{"n_layer": 13, "d_model": 256, "n_head": 2, "n_kv_head": 2, "head_dim": 128, "d_mlp": 1024, "vocab_size": 2048, "activation": "gelu", "norm": "layernorm", "norm_place": "pre", "norm_eps": 1e-06, "positions": "rope", "rope_base": 2880.0, "rope_fraction": 0.25, "qk_norm": false, "attn_scale": 0.0884, "bias": "all", "tie_embeddings": false, "parallel_block": true, "init": "normal", "init_std_qkv": 0.0297, "init_std_o": 0.0368, "init_std_up": 0.0425, "init_std_down": 0.0425, "optimizer": "muon_hyperball", "lr": 0.00719, "lr_mult_qkv": 0.4, "beta1": 0.95, "lr_head": 0.00537, "grad_clip": 1.0, "warmup_steps": 200, "schedule": "wsd", "decay_fraction": 1.0, "decay_shape": "linear", "final_lr_fraction": 0.1, "batch_tokens": 32768, "seq_len": 1024, "doc_mask": true, "train_tokens": 170400000, "steps": 5201, "dataset": "wikipedia_en"}
MLP neurons of a small language model. Each row is named by its layer, matrix (down: output weights) and neuron, and shows model dimensions 0-127. Each number is 500 + 50 x the weight over its row's rms, rounded and kept within 0 to 999. Numbers have three digits each.
After each neuron's rows is what it responds to, as a language model described it from the Wikipedia text at the highest values.

L4.down570:583464547567628509435498525511520477380477495529511568427534539405500506498551429480418539497455478482521562459506501665458415440512501513527454539530503517555514542506533541526448574523426516453438420570428517519461494522353411506418357487449448457437499432452571508491595440489496533451474422487512511508524480521524497605610448516564480431414395488516464531577454550446503577494492
Responds to: Second subword piece after a word's opening letters, such as ro in Production, ec in speculative, age in page; sometimes the after verbs.

L4.down665:453497532473563473566515545519412433507549470628535441452480555573484511585520495487498460446575393584499561500526436541486453509526530486451560532558428427540551560455501456489482459470485567499541588483487496452536610512375571435510473482528514508408559399488441515480486482546527470507434548513478518493458446460443542468566472493486456459470499544511457577510532535537530647505511
Responds to: Non-initial subword pieces inside multi-token words, mostly personal names in lists and tables, such as Edd-y, Mood-y, Beat-ric-e, Connect-ic-ut.

L4.down879:443555449555462540461427483485572548597444482579432477556392438509482483521554455440450507513454402588476460562552514554532450558427526529489489526450520480548528533543483451506557473524467491518486474523460485487483579604483424536438440440500541571571514514554463443531546533376457474589503445510511461535586542555528507497501510445427477438556371506543584475487449444453476498547418
Responds to: Word pieces right after the first part of a word or compound, mostly hyphens as in low-income, long-term, top-level, plus inner pieces like Rep-ubl-ican.

L5.down771:474489399427507476552554461568516530533441530581456515569496509487540428467575458470530477466425485460493556502546470370508548547518548535474478539508474465567584469558517356536497496491434555504568467475479468504416401512516398586541451469476498513459510462532579533468442571558542525488469524491588509497561514457513485474514445495496513467442502541600585480417455542487499366564550
Responds to: Words that open a new event clause in biographical or sports narratives, mostly after, where and in (left the club after, joined…, where he), plus word-initial fragments such as sc(oring) and ch(airman).

L2.down940:463365468494451562490405505451457475473514581527520485491537497442558540531420571564539548484456478579565553408496528484461570501517556433452501532494421387433551486573506571527464495348547467457455447442605515564507461441542392453514535495507541494470522502498550488484584499486466466525498422558592445519465471483575464503538546495484564583551566498482554545549490411441494492476497
Responds to: First pieces of words split into several tokens, often capitalized names or terms, such as Ind-ustrial/Ind-onesia, May-fl-ower, var-ious, Class-ical.

L2.down272:474474457484438468538535527541486456445546585494451484545467469489467519504515463490476509493544421468458563601427495507537520537474481455491535523542462585382445547413512596510510535523511535521397497501502496475481404505506529556520454505567569508436458521499438549423574420528511546552491537417340516523506500385450510534582562521434564450478492485535446484514551485532518511562581
Responds to: Word-final subword pieces that complete a multi-token word, mostly names and places, e.g. Dund-ee, Lar-ry, Sund-own, D-art-ford.

L5.down595:509515515481512453549451368559488495469471491480467597336526502517454532509472450479541506444540617478499532529446537505453632509496478422535359503512490479494470495579422582470471628560454565481456442511529515494537538551456514522449623567473482580379466395425412564515430523499418510463547545485504455542514502463485488534538592532480503387507447437521546496467563538534437507495431
Responds to: Final or middle subword pieces that finish a split word, often names, such as Rober|t, Philadel|ph|ia, resid|ents, Veter|ans, Prov|ost.

L5.down709:400512508492463551424508440438541499566552478465535457595515498471538461463556480464535470557513416520541521571475472590488569553526483477542587504557543466605464514483605507451485415502466568425587507392481612524528482484468505500499562429567540475549585359488483533547568481462475545593466415511486453626486479554568440515500462496542485471434490516511506525563451495530542468472485
Responds to: The second word piece of a word split after a single opening letter, mostly after l (l-ive, l-if-etime, l-if-toff), also in names (K-umar, Kr-upp).

L5.down499:496447504519497444526493514488470418455558543403519502608490561452488449501542559487493517515454436515490381536420429469510550524487539543530575566469500492417417525504418450521517527557478537465510502539647452517538552474489578544549506498511418460527547587541486439545485438544474468558446467554444430486456524527478576487407553587585581472487534427500515441530538597531498480527582
Responds to: Second word-piece completing a split word, most often "old" after g or h (gold medal, holds a score), also year, highly, first.

L2.down190:474551564499494551546477501413518509505515439357536445557453566580533581486476534487509481480489508499449477508524487523459474490471513447559447618582546471538444536512513528476461525582451523501461537489417516472631447391376421453482494554501385442501587515479509584444488446514542537457438496529558562428558542498519564481458507501423457521501426515513522647408529481480553530537471
Responds to: Second word piece of a word split after a lone initial letter, mostly c or C, such as c-ross, C-ork, Mosc-ow, d-on(ated).

L2.down989:517554546454456494426544554499535561442571578523491482535492506495552416513471556497542458535475537620431468527547533477586463539535516454460421524576478553437541455430458503529594484585449527461479491572469588554492440493486465475428516506462517523515539502491506484405495505479557512429542431498453462535503542526477431563578421607481455491503484553586472569578507573453549581689537
Responds to: Final subword pieces that complete a split word, strongest on ording in According/according to, also ation, ess, ment, plural s.

L2.down623:569523493457586563581392504545392501575509482552497504578411526514557438481556556523540399441569606448470444518525600520573503425467516476498473453461462484416509514539545483497442502467458553429531446487484425546507519558484503433466589494561493540460479384449531388479561443479508482438461566503481516576513453430571505595475393502515417434465483386492493451539511569492496464542463
Responds to: Word pieces right after a lone initial letter (t-ied, G-aw, J-aw, T-it, van G-og), plus the verb took/takes/taking.

L5.down138:555459523503439521551516481506522519499577548541496388473554553436502518521372455524537477478479445459509554598518580513496509510499502488470639481470548508430488528438498444486528474558497489417554476561537490540514547453533460526539490482372516530549533533458542360501512504445518503491508502452487502517574387482532511486577479433468548579439516516559526470426533425535578490571533
Responds to: The second word piece of a word split after a short opening fragment like c, gr, M, or p, as in gr-and-father, c-ust-ody, p-hy-sical.

L4.down495:616469502380455426486364544410516560467560594463453475447556558561441441554456579546499476436449512543518492489447520505536524519481465476473530464458631538440505460496535487442534402434495454618515517524465515479502490394464484467548556479569513543500499532426437503487557430516600550464454514500493433447477409500437426434577548524434450427471582532447547447471510572438473489509556
Responds to: Opening == or === marks of a wiki section heading at the start of a line after a blank line, e.g. ==Career==, ===Game 4===; occasionally mid-word pieces like emb, d, pt.

L4.down210:415485574482504517625526495495499435462545464458554465486475463484519498486570554568513455529518466465503581580469560548600514509575556543528513486642440444445536512427438498537551509580453460578448477473488562505463518448401576442549522577372433527542473502522513440446417489496533493504463551458484489443480551552535463507538518503467502522483528476454467462503529444404545550371536
Responds to: Second word-piece right after an initial c/C, as in c-ust-ody, c-it-adel, c-ou-rier; also modal verbs before "be" (might, can, may).

L4.down1008:492535480462546547521558491586472468531464477442473540508361566480481535467512477536580591464470609435515529480507627453559358477509443571432503488522530518525445563474463427544468549474460472517562436536477496479552466510551490441621532627422655519547454478391502352513448495521529458444501512531524502416535587500461492525438566453464493430471386515489460489470485525437533533557518
Responds to: Word-initial pieces, especially Pre (Premier, Preceded, Previous), starting list or table entries; also "the" after "in" in prose.

L5.down625:496523518527522512578447494515453489435486582524465501433456600600531572422542588508427462498525487473529519456405473471527493473460521510534469535493448537492464509492532529581518401473576572458388534426567480488490580424508504536479483504481516486584387407571515588475472477514495538389517435501539552546549449596509418425585444455596571461475483539521476533434536485483497464546498
Responds to: Second or later subword pieces that finish a label in infoboxes and tables before a colon or pipe, such as Dens-ity, Major-ity, L-ength, Total v-otes, go-als; also word-completing pieces like T-om, d-omain, I-reland, Mont-real.

L2.down690:516534492488522518495583459522550513385601429532536517485548503542452541467483448495469504389568451470510554510483466511426585498489454512511447446474515473456463525459502464423453485568483532503438567605433577472439477418560511441345552509470555461476465509543491465544506524516451463537469512517437471436513492521487534540448429510469481475492445490495565468495549497457566476562483
Responds to: Short mid-word pieces inside longer words and names, such as um in Assumption, ak in Slovakia, ill in Penicillin, plus wiki heading markers in sports bios.

L2.down832:409519517516520499496554475572377444531585439434559490471490495485487630594580541558491551527489571477492573521551504459552476479559467558436550581537474485490474557478565451554509520540543505557483534444425467477466525537527499531475447586324466551525455573527540432453355513542536471398545532491516569520457557418453525420421525503537418451517452496480508530504426523475397479504566
Responds to: Word-piece tokens in the middle or end of a split word, often names in lists or tables: Rep-ubl-ican, Narrag-ans-ett, dis-ab-ilities.

L2.down250:484543492534518471499473438545493473441452538547521559538464537477477447510523550540537537507474483555457519479417518542404469529601488402550494502559537533467458471420481455468518505588548418577505553436488531529513474486476490444429413448373502481407491547591528508464393534487542518579485465387452483440501545469456542504538458500505458540571505431517499578523601503450459609437504
Responds to: Second word piece completing a common word split after a lone initial consonant, esp. m/p/f: m|ap, p|ric|e, f|ield|s, m|atch.

L2.down748:499467468496400530485538545514530507536429536610406379460552408490409579477516479480442472492524565582509471619530537486516496566491498481518459504429481458538525551474400490445460508432545494419506492508536448433566407460545504454582455601516531509496596521527434501505534460578518607475521383481472474487542516542458563597548507456428391523513494497564538543531539474552419512593499
Responds to: Non-initial word pieces inside a partly spelled word, like graff-it-i, part-ic-ularly, insp-ired, and hyphens within compounds like lock-up, NF-kappaB.

L4.down403:500411429497519481388415474540503548535487534482477435474490457570435440496519503539484580506489478485468523475439424379512511524517544487491464492469493450579474529418515493452438545479467490503496371484442400529518559607531409480577508529515438500351501500453521465589461589437446475481518508466453545542434470404446566519511374440527464490522458568450479468555549495471434519579412
Responds to: Closing pieces of split words (Elev-ation, deb-ut, Releg-ation, approx-im-ately) and time nouns (year, season, term) in sports bios, tables and place infoboxes.

L2.down632:437584458469446548516448425485479499592454438535561464543445538554540478445556570557581446495489549499494414556489518494467641480488495490537532590484497463585551569522538450519468524564403410432406531422427492527511518426561545467486497505414480521525540490506401576451595448492675570554503447470601562479499468475507482518484419455489568539501516564490562492461473539505546571459390
Responds to: Verb or preposition right after a person's name or pronoun in career narratives, just before the role, club or team, e.g. made, became, signed with, joined, plays as.

L4.down1001:456487568530443457567542541494490470468557558519501504433530575555493470553494494466461515518600500546463546431464510534436525569452468538475392487519472482565476455454570508496461503534448450514487439555537575510437513449525465469538464526476428452452433537533467526500420450581445515514513385526562428439407493460513380486541472542483477421531509425477613583458451440537437552445446
Responds to: Second word-piece of a word split after one or two opening letters, such as enn in t-enn-is, age in aver-age, ear in g-ear-box.

L5.down414:557516509462554535486456481572542538509497503489511538460476542470455476487517423428520410503579546543531494526556371440517389603511479501591501493397483447519492410466372506436497553494486552537605477519558511400464522526443555623526521407497557527523517542464476559464474455442605515552487548496485521546508510477451476540499492498609489440469466497560518525541456548489488432558416
Responds to: Mostly the hyphen joining parts of compound words like in-game, cross-platform, built-in, re-election; also mid-word pieces and prepositions continuing a phrase (through, in, with).